Weights of a small transformer language model: learned positions.
MLP neurons of a small language model. Each row is named by its layer, matrix (down: output weights) and neuron, and shows model dimensions 176-239. Each number is 200 + 40 x the weight over its row's rms, rounded and kept within 0 to 999.
A block is one neuron, or neurons of one layer that tend to fire together. Before each block is what it responds to, as a language model described it from the Wikipedia text at the highest values.

Responds to: Transitive verb tokens or their suffix pieces, often after infinitive "to" or a subject pronoun, just before the direct object, e.g. open, compliment(ed), establish, lease.
L5.down1114,190,204,237,224,188,184,161,282,208,218,185,200,244,218,147,285,181,215,258,170,116,284,226,292,216,195,167,173,145,173,180,214,165,188,188,146,226,256,124,158,217,249,248,149,307,211,194,226,211,104,183,208,204,282,239,186,226,208,224,277,198,176,230,199
L5.down1693,165,170,184,175,153,194,162,247,250,102,218,162,165,221,208,224,228,177,142,182,140,243,156,240,256,122,195,199,165,190,234,136,192,164,204,171,175,122,267,235,212,209,233,205,271,219,215,155,114,208,226,221,160,196,197,169,198,103,218,221,154,218,203,223
L5.down2125,174,197,130,216,162,130,291,269,202,229,204,173,194,232,177,200,262,242,136,218,143,195,175,231,238,211,213,178,226,234,174,183,178,219,192,231,196,226,229,222,249,249,184,231,245,262,252,167,248,159,152,173,193,194,258,203,162,119,257,231,203,197,169,162
L5.down2522,155,185,215,236,212,147,149,203,254,204,187,204,209,255,197,262,265,237,264,180,204,181,190,249,172,191,170,159,163,204,162,256,178,202,244,217,175,162,240,226,165,176,223,252,271,241,181,224,196,194,142,211,193,226,228,157,209,214,158,185,217,142,169,150

Responds to: The article a starting a noun phrase right after a preposition or verb in running prose, as in lived in a, worked at a, was a.
L4.down1828,192,121,163,294,196,156,183,171,232,135,194,118,223,174,196,280,155,137,232,159,205,184,256,268,140,151,197,224,214,151,196,223,214,207,207,176,185,236,236,156,146,132,266,131,214,209,253,254,175,195,193,238,164,133,173,227,194,189,180,194,227,145,208,234
L4.down2615,200,203,143,285,204,167,179,287,149,156,251,152,162,183,191,199,109,184,275,229,208,202,166,226,204,168,202,250,226,197,281,201,201,170,186,162,187,265,178,159,215,182,237,192,163,217,180,177,236,164,183,170,164,151,241,228,246,167,199,195,171,181,269,190

Responds to: Determiners and pre-noun adjectives that open a new noun phrase before its noun, such as a, this, another, or second and new after a.
L3.down292,176,190,247,199,174,242,233,219,202,219,217,166,186,224,169,165,193,209,164,165,157,230,186,177,278,221,184,143,148,164,265,225,200,253,236,158,166,245,205,160,205,204,220,199,189,217,241,221,245,288,165,196,235,174,200,274,241,197,291,213,97,212,178,214
L3.down1169,214,232,227,228,176,188,272,276,180,242,245,197,148,167,127,186,175,139,202,207,103,269,167,208,187,236,187,158,175,223,229,217,161,169,117,176,224,243,101,253,138,180,256,241,176,194,254,190,245,205,169,283,185,179,249,240,247,253,180,156,196,187,219,180
L3.down1414,137,206,245,229,165,225,240,227,156,118,163,181,157,198,126,214,157,201,171,186,213,255,199,267,280,210,183,238,233,127,257,177,171,161,213,191,145,177,255,177,190,192,219,228,203,259,228,177,220,229,208,188,169,244,292,189,167,182,257,169,125,170,198,211
L3.down1420,177,170,211,192,216,218,248,246,222,209,203,141,248,135,123,230,182,284,157,153,131,182,91,274,196,215,267,109,177,132,221,164,176,162,193,250,182,187,180,167,265,188,178,204,178,174,200,152,210,189,183,265,228,176,195,232,247,244,191,206,214,194,207,211
L3.down2166,200,232,185,156,233,191,232,200,162,165,229,190,185,212,147,222,187,180,228,280,247,192,201,173,267,157,225,248,233,126,190,236,211,203,181,139,165,231,286,201,299,151,226,277,194,196,255,279,141,233,212,160,67,192,197,284,240,142,168,201,203,231,187,143
L3.down2348,192,204,164,184,138,269,287,239,252,212,242,179,271,165,165,245,171,186,138,226,200,191,263,180,211,263,228,178,199,242,214,249,181,228,197,214,272,222,251,133,212,220,222,168,148,218,194,173,182,203,150,207,241,217,216,225,201,250,305,144,228,232,188,180
L3.down2731,158,136,232,284,205,178,200,178,165,168,205,132,246,217,240,157,261,165,225,226,178,205,185,196,150,188,269,245,245,253,187,210,225,175,244,144,217,126,176,228,161,221,211,194,245,190,255,187,153,201,209,175,163,265,254,208,170,212,183,218,228,241,177,173
L3.down2757,167,265,203,191,168,232,191,215,108,177,174,182,137,214,166,146,237,235,185,246,153,273,223,185,199,266,167,146,163,237,166,189,135,280,180,161,214,214,205,217,214,171,157,221,182,120,177,241,201,183,245,234,152,184,130,253,258,229,173,207,212,260,212,173

Responds to: The word "a"/"A" as the indefinite article in any position, and rarely an initial "A" in names, such as a species, A number, Aage.
L5.down167,238,252,224,277,167,236,184,203,288,153,139,201,154,216,202,169,166,185,238,213,141,164,245,236,233,202,186,214,282,199,235,131,236,197,199,149,193,245,183,192,256,234,195,230,214,206,162,162,270,178,221,175,213,123,212,255,217,171,135,179,199,172,190,170
L5.down174,254,158,174,229,249,173,198,213,155,167,168,122,103,183,234,167,136,197,184,207,240,194,242,236,188,201,177,152,150,208,201,142,160,219,185,239,184,245,216,148,169,217,219,179,211,202,148,160,259,251,241,239,169,138,247,237,197,233,151,224,219,188,237,203
L5.down776,168,176,221,240,146,199,243,185,218,200,172,153,175,173,216,272,156,224,253,276,204,239,111,250,203,184,237,142,216,246,292,94,174,180,226,271,235,172,154,195,126,181,209,219,194,177,203,244,199,201,182,155,168,225,245,224,212,129,172,218,148,244,299,208
L5.down2190,209,255,226,220,300,187,213,243,168,168,279,138,227,166,97,184,255,203,174,225,175,175,218,215,235,243,235,206,271,169,232,209,178,239,253,209,205,243,234,128,207,192,196,246,264,192,251,178,209,103,247,242,181,189,249,230,240,130,219,220,298,220,146,154

Responds to: The first token of a verb (base or past form) right after to, and, not, a modal or a subject, such as compute, register, went.
L4.down2407,265,198,232,205,217,180,235,235,217,258,205,169,200,153,191,192,163,188,220,241,161,192,217,224,210,189,156,231,165,177,233,236,195,257,148,228,249,139,194,230,175,282,241,180,314,174,187,148,248,125,216,207,277,234,228,201,183,173,170,245,169,215,265,134
L4.down2604,219,171,232,238,141,140,213,248,183,219,148,165,225,248,202,242,187,205,247,279,99,205,220,220,212,212,214,175,201,151,212,233,174,194,163,211,222,174,168,232,193,260,217,147,309,244,171,183,192,71,194,203,254,251,236,247,194,169,251,264,161,168,252,181

Responds to: Main verbs whose subject is a person or organization, often right after "to" or a subject noun, as in arranges, defends, plan to record.
L3.down773,159,203,239,244,220,236,213,271,169,184,208,115,228,229,114,194,238,153,97,185,223,273,183,185,140,180,227,161,181,218,195,185,242,260,84,226,222,187,146,268,172,214,224,192,236,211,195,185,222,163,227,269,203,175,243,189,251,159,158,266,154,235,256,124
L3.down1670,227,301,266,148,225,193,216,196,191,182,222,236,209,188,144,199,197,239,219,322,135,223,239,197,197,152,190,155,162,164,247,211,197,213,234,200,166,212,151,230,233,245,245,176,264,233,251,172,210,159,254,256,258,196,264,151,246,179,193,224,118,178,139,185
L3.down1755,169,209,183,220,182,265,164,181,190,162,183,219,176,151,112,173,158,146,161,198,178,191,224,169,213,215,199,172,175,179,202,189,182,229,244,157,285,150,183,232,134,269,164,178,139,183,203,184,202,247,122,133,281,230,189,239,235,169,151,229,179,249,173,205
L3.down1833,158,257,234,226,204,150,206,217,230,205,196,147,241,152,150,216,258,187,172,201,157,218,190,193,178,135,230,124,222,160,184,194,266,270,226,264,230,214,203,253,206,223,165,162,227,204,166,183,161,270,182,238,245,154,240,177,213,167,164,263,121,229,204,137
L3.down2481,143,232,169,215,210,154,163,139,211,167,187,131,229,220,237,246,171,174,217,189,249,192,184,240,275,194,262,207,208,208,139,156,175,162,225,165,224,279,200,221,220,171,224,187,173,176,175,190,219,228,260,268,173,72,240,88,226,189,141,114,227,276,250,201
L3.down2710,229,249,220,271,234,185,162,189,245,171,169,190,190,217,179,278,94,191,161,208,100,241,183,152,203,165,221,184,231,152,292,200,165,152,197,251,216,174,163,177,244,278,186,172,174,205,249,217,199,177,163,257,232,256,263,284,239,196,228,230,156,257,258,237
L3.down2740,160,200,195,158,162,150,225,187,210,147,223,147,183,246,111,179,232,153,114,129,233,201,184,159,251,242,181,178,180,220,166,129,214,179,162,209,259,201,252,236,195,210,173,232,217,245,165,167,160,187,252,193,160,183,216,209,210,171,204,263,259,223,191,193
L3.down2942,232,212,282,183,236,134,203,238,200,190,229,205,270,207,208,171,146,223,176,215,70,254,222,214,177,190,202,127,168,157,249,208,191,191,140,224,189,199,190,212,208,245,232,200,295,236,237,130,189,142,238,245,236,221,255,188,250,171,189,280,129,232,220,110